Weights of a small transformer language model: vocabulary 28790, a variant of Adam for these matrices.
MLP neurons of a small language model. Each row is named by its layer, matrix (gate and up: input weights) and neuron, and shows model dimensions 544-639. Each number is 128 + 32 x the weight over its row's rms, rounded and kept within 0 to 255. Numbers have three digits each. A neuron's up and down rows have the sign that makes its largest values positive.
A block is one neuron, or neurons of one layer that tend to fire together. After each block is what it responds to, as a language model described it from the Wikipedia text at the highest values.

L4.gate95:136134099141167119165120170121198133167108147131094118147087083133148136135114125177120130109113103078135146135123123157124155116114176126115131115125090171092109068140136080134104131142111115090152118121156137089082109097129140071182134104113143159103188178123102123148155107120118116167
L4.up95:148183119160125080126131178121170112138071158122116103120130170161102155077113152171164124167094186102076098177113175119104081090112168155120108160158140172127068122208141104109151171183139113141121113096094140107127123112183089084145137184064184175122193128081142118158171153112095100172
L4.gate147:197181133071164085202189135101207096163140135146085174128155078179097156108118157121136125167090116129106140152033154118142153126072171140141136143113136135087112166151184099108109121107088105199102146143114218146125136090082149181133172074078143143078137150051124158148088134117039110128
L4.up147:162160126147140112195144123143156123184092160093095120088139112178177135108122109155157100167106073104141127166127131137135116086119080121165146154081147094096170219174113112102135104100098152141158109158082162149096114087082122105140150087122173122115107094153138141133076140128063091117
L4.gate911:182165063132084083136094119115160156125118169148139158165108152137112132167107139131144177177112131135055092154125163123137152118088150081084132125118166191178104110093091106121044129136057158146151149143126155153079108091113091128140176082108155163155221108143191119129140084105116193181
L4.up911:134128144119128107144117135094151134156181150123156149137065096111118150119162116147156124141072148201142097109105121159066111157138140118161114133132095113066146097182179104135177124155108169142106079151140067124111149124158086130131122169076180124131156161103093161088172148089141136144
L4.gate1455:136132067146195137132129151183100107168155112139182114136115159094148122178145119178170106189123150115071073210098148114085128150042129121109113137116111151165125182114116163166150089149107159119094105098117125102125112085130125131118156109084168159146207146208181173139206161087154156130
L4.up1455:171124116082165135146119110114157161162149080125147093118124142098100141140114102191113157233184161134094128170107112172148120095133089172175100160117137145087099050151114139146103152129111108161126128138110154099133082114165119081132105136122115120186130137109145114139093090150105132156
Description: Digit pieces of four-digit years, mainly the first digit or the "2" after "20", e.g. 20'2'0, '1'592, '2'016, often after a month or day.

L5.gate808:142127133113127098109102105133128130173143166165137163124151126053131087168108087129127134171148102088164099118148171093097119129115133149145112134098158145107142108186167107179100150057135143123156110114129144125191135091128157093142103118112158140150184156059097157100095143171106164127
L5.up808:145143103105102091158116123098176128132114102113100142108169107130134124115089159146131125079146117113125130154127103100141117125085168102081142152129094125130144123119112113093060132129097119085065145100150155153127173075141175178130164183151165178076149130126132177091114119156125143069
L5.gate1879:144157113101136098130125150106132139110139134152115157105104082119192107142133125126154127109114103089155117138110123151132132152095165136136132103085133146072127106140128112133155130121078129126088106114143165126136131063190150142231115100153183127126151164139164162072167119148132141150
L5.up1879:071096120148098109129145117122159126127144104114141114152147157100104063048140142120096171120186032128112153123180143097150070186130143108124131102094169161131129073173133151114099115123126227126121094144066096126180098124144167154110100066113149150078174139091112128114132128131152132129
Description: The third digit of four-digit years, giving the decade, as in 20-1-0, 19-9-2 and 18-8-5; also rarely "qu" inside words and "New" before York.

L5.gate261:106070146101152087154094080149187130162134143173082124102128136135084119144116170183131145135121090158131144101163165124144101140114091154176110129165151106047159121078155166107114113103122115115091169164058075154113116099067196092147101112115165212076150143139138144150133142207053123120
L5.up261:135078161113126127136163161119085147103129142143152140118125158169089143196089097135163152117115156107170114123132125152147130139096169151160159103181112149124147117169145105113116105175202096161104087147162175132183169171183156127088130113130130121123098152167216124134087152135109120120
L5.gate1786:155102138169096123144159106142079128137145153173129174108137144107103109119071148117110079151123124069141141133138135172146121150171131129168146109096135117168151149082128100080100129169097119116093173132159135133147116092103177096144105117109152117097076153079133090112130128138153149185
L5.up1786:164154182081091119086153120129145143095135184152109192121136081145110077162134134117117151116061151117125135128173149119118118144182117064164138149090103124131153156097161081110127125151141110143132217113133145137130130122146195145142096142118142103190098123094130097179097130126173163074
Description: Cells inside wiki tables, especially election result rows such as the 0 in 100% after Total votes or the blank cell after Turnout, plus line breaks before infobox-style list headings.

L3.gate394:108142125140150100108081082119173109112077115118191079141151185131133142087113173150145177141122123132108133099094125113150083163121093117139059098121145142132081134112098245106153149184121123105123173179154143088137151131203098139113145128048140141189197160120139122060141115056115120119
L3.up394:102142132179126106104152118147136118131120099151192154065109071084139106062135163142102163121182133096137101109151138127165109091087115126096122161127160117161140172128089161140147104107114082123136089167121112168083159066114121149195116086194064154097135084123139013125127163139116135169
L3.gate803:095129151111082106168117085133126073096117127174126149051126133132164152200129044103087170146151109129125100121116120128145151156125113121129104159100109122142203171103151150124119125125135149157128096147155125147099178168086160104119106055102099175118109088139119118125175107158160144058
L3.up803:138139155110112059069107075115134078137161125184150124064195148215168132098202171166162097132135091112134149178157108082066124103132140142166178083112126110111145055078161157115142148111165134167128157139169151129151165093126062109081054090144136152089168097121101127176126094083140085117
L3.gate961:150134104167173080123186138177111105173166188131117135150170129115135139183138146073150122176162093116151113132112105103134095106126109111133207083109146131161101131185117177134164143133104128148162129157140107063130142151101065079103151085187155115115203092065080076142130153042095160152
L3.up961:073136189180102119124147120199117110104161127115126115137122093150155166133127099077142106132163121113153127196118109151144106070144109132127161102135090159116139184098100156166117132169135117059131103134200087157103152198123104118110107144153082136104179123110137076123120159145160085114
L3.gate1450:146147162136176120101175106125109140120125143065143128122099120130168120120148090116134122108073134165194074163123159121105086129175155155104107119145070137185163132094079144101146138123097167061146107157096088125056157145154162190121149062152116099136120118143097167155192092099117074094
L3.up1450:108132179097047140107121145138127140163127151145087152112089130200158116119122170128113122110100143151101121107118171112142127124137159124095124117130168146152113133107128138126151103121143154185145139112152117109101124157143125120146041179140123076038048078132105128186124112141095109144
L3.gate1464:112143116153140161168143108138185128131113137170097149104147079122124115090123069134136142135136124093161088137081128136187133118087128092129072161111054130102140123095112073140107088064152179144116106182142137155154179132156134122126176106114077155128154088093129085164109031119108082137
L3.up1464:084135137175173074131195090139112142109121154136124137192135140115163138118089111092100065100137110131112102212093134162069122143186137163144125102140114116137045082172113126125132131171074097150149132134106121122108179162144163147172117112196146091200155142100122126131131120121147133169
L3.gate1793:128186145131137140109126132153166155170122131091115135158106136090103145118136088115190118190117122118118128180101149146130126112148132111084077187117134122154178124148092151125108098195174095108101162171092102065138126147154131142161117131089179157111178097093103094133145151110140163126
L3.up1793:081151144166220093144155177136173128056151140127116123146184162076135195123144144110098142114086134152148101110109110158145136114095135128136051134131161132198154090177127091141092148153097089146117133160173135124134146107185103157197190088139107141133128079118124077139175113136193107138
L3.gate1849:153145085142163073166161133139148154109095100109090149108061152127220166150098081094081121129184119111162092080120128191182147156114135052143104144099072096149094162079146128143104168131103135086130099155163128138134181131126152138136186113055140122134113111121140140154130135095144105088
L3.up1849:142110113114078139133162149102146124135119092139107161107177145157194148081104145054092167123144114120062088122167138119097135078077128167108094100164170105148167149143134136082127146072123069201143167151095151105105105154156073081094112072110128079077086167090135134167100204127088125152
L3.gate1918:159141108154152176183125123130185103124116145107128105068117142115127144065098129098104167140076093158164154142095171172059158188116189114101089090153135152129163124207095123169103107104109155109120110157103128107096142083136134134098141142089138163065142116134147142112172134069166128120
L3.up1918:089158075145163153092140146146119138139114137157085074043132137136205142086128125158160127081115121112148128121148147124146158120158058085157099067113067107113145132146115133139142153096159199104140099249112108104139142170135154190196133101166138119118106190102124149166142099135145118138
Description: Fires on the last digit of four-digit years, as in (190'8'–1994), Sattenspiel (200'9'), a 200'1' film; weakly on name-final pieces and CJK characters in tables.

L5.gate385:036170108124196086104120153078148149154139112104143077178180161104095115113104147092077127115147155144114198137106172139122081185101098149126081104085137116136096138142153072152113103166152202146103057141066120105139103123121173145106127110089087103147090089094093149139138129127102161175
L5.up385:177173184201116185182132168142123085127137136150118132118155096079105166079112163110098126132130087191113129189074137151100108124131150076088097141153112167130100117115110146142133109158036086159153189166176109088143090183115101120086153117147053148143116124094095111140153118115138106105
L5.gate947:099152137136114146143076104132136164154146118108118114131085168093142110112124098157172182092124159115197149134113125126149111196108143131103119144128066127130092091123099131078145170117170151132127124144140150076093124107139158119168148032146134155161152094154126116101112104171125133120
L5.up947:087094105086156148162117153146076066107156148162154105136138126107137140089094041132124152154095163109165154116087165135090120160100155148125108113095126061076121084133105092100159072105074142122108126166044114123117113130148148136138173192124120183129154146122094063092121073069090123170
Description: Last digit of four-digit years such as 1980, 2010 and 1920s, also digits in times and track lengths (18:00, 4:37), and colons splitting titles (Tokyo Burst: Crime City).

L3.gate271:126146166204116189112150062145093096185197163110110140183092132070145139121152112114110101110089132060113155105142063114145123110156147100118148073142121152084093166113155125111055158179159142168103178141130156127169110119077133112111093086124155085086111106115112103124110101113188141133
L3.up271:107144202136155107107188092088140192148111190147184143124163168142149148117125098079133118132133143156129108117190130104184104158139189219167101107167166145065107158084089160076150134123116131103123189161092167116114143162155083077107092081105144180088088125065123131078087116089128139133
L3.gate611:140155148169131090076148115156213115132117164126089124114126170095176145131134064125148126148173121149152123131121100144135143118111143089153173147133169146077123173126136153166076120112072126189108143146104125074119150132101114136146113046128164160105115071091129103141164119177126132148
L3.up611:120077136173067081075113127106194102072139160119125122161137141111159180118122091158171074080184144143105122093112086123144130098159109093124160164172161106130091139137084154136147110135119180179114101110130158113154087142118159185176112082145138146140082116090157109105158155231139154096
L3.gate825:158122123065179159191147100192171160113147178194093196119107098081144176161114117161178112106118154068133185127078131145078156146096152152158147161125126080078109156150131109120094096108145126131134184138163183095129123115135120116105054124113173156078132068107130115097109161140094187116
L3.up825:162142146140184131140170096154111130110159168125113152146123125073082200169177155174125122098141160053160153104076124146144216100115134126124166094111116148087145103088135099150082121108121116139115151152171183068139132087129206151102118078103138105103113139114081095119157135176130116090
L3.gate892:139104136173129100117160137137142127081164133119065188184114123042141114146104076139130121126137159137189119164063150136126098123174086080097075133104107158137107160104161065105067075097155176098105082130193148071155178117122125109157103099066120133127068056134078132164122125104139189105
L3.up892:161141174133186136132164099079084172146157137119103134179113099076147141102130145159143091151120140119156142118071110096121147111137099134124154057188085147062074162161136081113155110145158125129108115108126138099139164152077125097109146170149094131123084142158137126122110136132180122133
L3.gate1060:148173162106183123113121044106132116178155090159135186108082087117110114149101073195148148155133123203150139136088114124112103174115130122134153086114133118181098110113175169055061179182053089121122115174135141100097149122147121140112188067125137152104160157197044152140110085115168076066
L3.up1060:198179158090147138099135120091120081090107142150170126108095132145158132129108110140147142157120177153161134159056135106067099135118080124191146088155157161140174105083085131050108167181096096138115082132132159134120109107120064146107147101168065182111149125105072099114089173137128149086
L3.gate1670:143139134187149108134176127133112118148150141183122149116167141150128149163053146141113127070139101111098146135136092129160114124124104149124142136130157127071075123147141144077091087175148166091132195132150109088171088106152137120083151096154169143117152109208090131085132096126144109152
L3.up1670:127112129138127164097049118098145137085170139137091123111135166108141158110179078137160138114114128045157137043117031131114169083154162177133137034153117107118115063114068130093144104159194114139100108116064170124189161188114170123167145144082096125089077161128121138122107059179132145088
L3.gate1719:140144125127125153145170094111160114173143149145176158113079174092196162166151129054149082103131138148156132093010148139131134181139118114163148115118113176137080174165191138155085093091144174089109138155121137105147139106106145122066107062115159119133158092112114112123155154119072110125
L3.up1719:082155149126174081092100111152160138092152232062112194143142133108133153158184101163084091094110141126156136065131158111124112171095138076185098136117096082117151087157102093089110113139097147136114111187131164083071127100179119153126123126096117177132120102144143171086054109098137198185
L3.gate1824:089123127102144115115141115106121184145159093152109126170120163133134177086147074059153135131137128097112162180144151170132110133160168152120102132157128115093130125150110103102067159160151101135178093142121053106102083174107241068087086156109134145064112149117120129160114141129099082089
L3.up1824:123129220085105169112127130118204151117131082135136161149132148146148161162232104171128086105102149121205136082134114152109146120124146152145175101130063103097135132156156164127182104119156158146209139118136121097129127152076121100151079157121161153111116148160139131140161135099168186161
Description: Spaces, pipes and digits starting a value cell in election-result tables, e.g. after Majority | or Total votes |, plus digits in dates, coordinates and infobox values.

L4.gate37:193140060103157133144069140109157071118072129108139126047097107157102105132112111093180155156121151186053123111106155106110154125067097090132130122142111180116081199122152196133176143158139178110063079063096133166108063167075128174134142101141109065131148133102152141143129179137091157099
L4.up37:163142168141111100161131077100095144133109103082085123117153149126115096167078152206155140119179111111073147156128114187128139141088077137110089113178126058156060169133112158113112137143093088091135117116117118103107153080173136149078133088101169168130139184171119100080122156086135142132
L4.gate92:092099103039141127123118169183107097089147132111128130118134109117124159127093160137145141158088178143130080127129152129142112137045097138198045124126183196100145112102087130124152100207167173149099140148161067122070140114137132162144157181170126091166167111102157147175115072153096132133
L4.up92:129115136089167125107106188144123091099158158102119101106168158114104175080080127127162162142097135124139160153095096111141096113114105124176086189148169159112167060153121154121160170200137140123133186112150084096089116102123095129134136214136105128129132103129102090168170140135102096106
L4.gate1893:143177104151109127122165169095115126103146135154092090152120184100179080112113129136126140106136115155083168101090192073178135173133160109169132076085121190075122163159114072081074158088182166087075138103130082114102102161145139149156124087114139080146173109163144173130106111105128157113
L4.up1893:210162115116111055134128143113149118077093108153133121148131166170209148125130144104166135119134143114110101107120128168110160135157132122136159142154182166100182131190108145122163127084098090126115199123094187109146156096113135171121095105067139116128110169144172082178182190110175118068
L4.gate1949:129143136123098165144111158113083107123060078096101152145098138130085202058122146128211187121126115139126107152131140131119097133099109102132061098164124142159079075177086151109105171156105128137155123147152099128176095080194171057193119108142087039119124123129137114093118119117107152135
L4.up1949:161155120118171138125088143134128071095116080148124104114117131117128111099176143126154139127123163096132117156091050145073129146147139172076145129118148183111100145164149120173159104109134052125143126140138135131159136166154145146156117131096134101100189126099122129120167152089164155165
Description: Last digit of a year in sentence-opening date phrases like "In 2013," or "On 19 May 1994,", plus commas after place names.

L5.gate17:134171132149098108143161101164083169184091118093184201120134153056078082130148145106083174061139176155073136204129102148122129100126099130114109116169154066075156200106146077140094109097109171162147158135120140114108162130141142105117151076120100052127157099044085166133154084098107178144
L5.up17:121111073065156134158159189135161069109136155076147114144158115156149125102097176141108146123143162088151147152126150154165139107090089094147144097056114131166107149126134134122147149155137158206144132071227127145109152131219173093096126122156137174115145127153199154127090085112089089164
L5.gate699:104186117138161223132137175120189100062149070135124109062124100119150170083096119139122133123134178125147146124183108124166112160200096091103129138111117149097128156219116081130119171071102161178138117138129085149072113128157074168091149076115155088111182122079098143158091133138124205137
L5.up699:164093145125170125142123152185172139136141135125129113157146133148090122156176106079185131128134142121156095174122135194131040119160141121087134140168182184070186099147062144203074163108126147179136120123204159152091094104152128138139133154055116162164116144166180114100112121078108096143
Description: Final digit of a four-digit year split into pieces, as in 196-4, 194-0, 200-3, in historical prose; weakly, some other mid-sentence words.

L3.gate247:086125073134135110194123109124096119114108142103136164133091142120136150145094130133094183116111194104102125101125134157097209102145125150138051120126136188107145154103076106167148134118072209149106137143141108125143139120097151162198150059078118143130141153114128121072149092127111113149
L3.up247:131074153122129132075030097061089175119169153139073167133086109148153123115139129141144162160199140126109144148183090074133140111131058157132158158136143142039174158138085101082115169127110122117132129076094120138133149121106122132125090120116147116132181140088132133155062156156132081127
L3.gate313:124141084165222125116150121167124097120101112089080113119144132156142120125091092148105161066124148148147191131140121183121090198156157152123149134120077137179166101162176146090105128097138137090119138153136091113095135057229172172124199065156128109144142083101121151135151166113116171132
L3.up313:117155072100139152130131156108110119171147111162147088151092114105087164147110154109116125128136116075152141137131105180141082066146068161103066137193135143126178141163120123171171142151151043103167146130178099176139144070127188108146150148123064144094116176102077120185110066111122154126
L3.gate573:166088149094172127197135155155177153136106138154109176113117118093159138138105181198128116096181180123138129132107150145137150138151080173114057173124106160097127146157150110128035167113181172071143141142158078156080154090186116102190137153136149171177121136147140138128134055107103135099
L3.up573:143076112122133118195130120141168110100121133144117090136139127124148136129087181202095139125121162162105150200089158117152110098172109156148189106113140121120063108201175104127084151153092142144082165156108149152181105105170127141172093182138113147099085191086101125075086100147132134166
L3.gate676:167153118095146133195128142132144115160068116098130159122158168141125082094083137180162156115113183135131063160126094084157150118122165114147115096142158113093129179170097076082087128112108212141069190149134105178053152072151135138144090093128129145118069122164143114089144114086092140093
L3.up676:075091099160148083145160140154171135134112130102163120172171106132123166145082069115125102178115123158146101154093122128069098167163053052106154068089117174149109119097143146131078188171182127196088158136119083090103104113126121102126137155114138102142191118145155124144140144083132160145
L3.gate699:153157136123122176164088161135166077090069134118143161088050097161129095174105167153119133109110131106132131113120137142131169152157107158087115155151122086114091156156140104094111138049100108112154110109062162145110074091158145141158125099094181151100149131104126150105146042180122145163
L3.up699:160181187146102151136115125028146090151134106137101111073078143131119089111130077113148125144152115099167120140110075144156122139134058167108175147099131181136158128137110036116142151097139110162132145093096108122150136164153128142088095128086131082128149097097096144125102144150078110138
L3.gate1802:160133142123091148198154137114097096156129118095081116157100140131181097144115120099166090161096124140176096161162102127135135152158205168117126182174068190126154087138138070139051128131094139086077133107126147123113138161123101128203142114085090223122189180161167111117114093192126163195
L3.up1802:201164124132110137098144037111151113158114087183085152135082143083209137134089130142145166087137102074116094143110086158178154119133111144165129168141116065127162131174116095016107089184183108136064117124118134052108137181100105117102114132074165191187147119209098148099061119095113107101
L3.gate1939:149189118183109141140130109100176123166146120127082093124085103142117182081122172097132133233149148156092077173141104145107127146109115079157122135149130106114173153142116090196109141130113123161181131184132118120117128162102139056120104116110130102057164147107093228142085111084114137073
L3.up1939:113167129182121148148124143133219090131123117138170112132132124150144135149093104163149105106106108114097078148144095177121125122156094089101127059150150171157094070118104129150080116122087150103158171188116035146108093101143109078133161073129155090122180076099122136165137119086113121103
L3.gate2007:214105150164127094128150162173193123122111138141084151111144123123138121117083157206145141138068148124165184157145135145109121123186160113107148137116167067097095151116125135116100109115108145117061104102177125182064123070155156097076117124154139132112102113148119095068053152181079123118
L3.up2007:137134150174128123128133086146172129232121170131119115181139106117099166136112110209078150178151113166122194155154092114186148104125130122124155160119116132119027116113108176098108153086099140080115192159115160155180087103152117120115093113159100145109139151125131125100105123123125069154
Description: Fires on the last digit of a year after "in" or a month, such as April 2003, in May 1999, in 1918; also on "which" after "in".

L4.gate10:194132087091143142162114103153124147165155089143080134138131139164148141083173160162167103160142103086170124117069085095133165097137105124076184145166140078131166114131169080059093142106157121111056142116121161073189130114140126143138106110149114123082169104118083095106100145154084156145
L4.up10:104147109169164098045137090114156109134111127121191077102115124166193145144114042106176143115091137121140171065167156164153195169139089126158131133167103151100123125160109211041130148157077140121172127135083147068065126140154096150169101159167140110136133200087191102072143133188158145131
L4.gate1353:091150124119180088082132112131144083112153100184081160083132152127184148113092125139120149191165088064147137199078158122110092145131082147129165095099139131114240178105135161131101068145140108153066153107109113123106091184132149138122103147180125120109181098138150061116144212136069174132
L4.up1353:160101100120174140132123140124120182119114165128148100139109129099037164131124169118130083164165155120146107179106134146114131093082086108079138129115092164126119091068069085130151133120115166092092120108115130060154148154140107109073108142106198059089142154101114188112138167166117111116
L4.gate1674:137150127148156078121104132126124126137154106116141155116136142080162147121154167129124186144100139099178140062156161114135142087112120076156108112082130155151204174101182119122122166100138177149168211102088130072157088088124126132123175125146131082109125089103194126143134154170143132094
L4.up1674:176109185120148080115149107107120173085173102154117118104138126127141112143153078118125119074094175025118166111191109180152143157151122078161198102107134071113105122055172081091123150134108124160101181148129130080117122101115140113139078118139137083132117146096120130106116102172143095116
L4.gate1935:091067047122118127091139099141133161089126111179094117147109131211083083143096132096157132123135111124096132149074159148138143155084108079163137077104151146177135128103122138089144132089158174131116104123153120093147097113171145151095109097116125089133159120154161159143138132137097146130
L4.up1935:139139074142148130104131101125126129132103136159080161100147146207110120140130063122159125115111154088195107122159129104129127143220059091063188132126145083154088118111158120056163175103116136134133096147090096086080110095148128116151134091143185122135111131111119119147128152174135061110
Description: Mostly blank space tokens right before an expected number in statistics and tables, such as census counts, league-table cells, win–loss records and birth dates; more weakly, mid-word pieces inside personal names and foreign words.

L4.gate776:095158134162085158157149128115157095143100106199157140107137155116158098074089195162118127146113140130088129181105168090135106095094149100112121146074156149125154176118092122133043121111128145134115161176118162142142129110149148155208159030107131152109100118078126116118141090126072136161
L4.up776:136144129154094157090107180130154161114072074137126086145127153163079081066105152111183078093088142151105132203104073107164063101127092105103139129142121142129143165110047132120145153109153166105142144159130111125143140083137176140134200104155054147159088126095143106168143118128130107125
L4.gate977:188153142086137152123121119139116133184170137186133147115108166131142172095124156152111153169158150132146111159132128161102106159135079111131049141151133119111129162198149150125126122098145101158125141170166084183068132107128081093081119135136101029120117134096101185138125157132147140126
L4.up977:101124090144154155170116147145154155123093184135131121177145122171047115147156155162111084117059201127098097124104116147123145166151118127069135142109153192172093169091106125080088124142107164112115143144155122121146184122204103129137181101119198145126194139072102159136153065119097098156
L4.gate1076:126170073132116196111093107128126077112090118134106143175093092148117148136093191155145121123127160109123173112127191139134155142130039117150126139102150122107166124123163118086089156070115148095124118175102121094142114133143109182133209098155185128118150151087127141101117110149127126169
L4.up1076:150169124087136062177115152098199119130116158171150117108126063105144181150104184159135100109124095164097129153149186103121077070065194073135114145122174141143090148136150136075117109131128190135155154133064180122101113086164102121156151074176101145155134084114100111108119149105132170121
L4.gate1294:135159075102130156204120148135095100099144138133149085153163136123146159102090128139130140148125142107064082167123134125131137191120126178141137157085076140142127147103103127125086084136097163135157121102123169126108126094202132145117217074143165128162139093084122134131099105149063138188
L4.up1294:068123153145129123109088132144168172166129085212098173129116115107128116180148133140143060141143117186182106129158109145149191151151050112177094128158146137127138128188146150055163152137158157074116104124119117080098168165108140078224099138090125153140108149177126151127105137110121105158
Description: Final digit or decade "s" completing a four-digit year, e.g. 1940s, in 1858, 1983 |, mostly in historical prose and tables.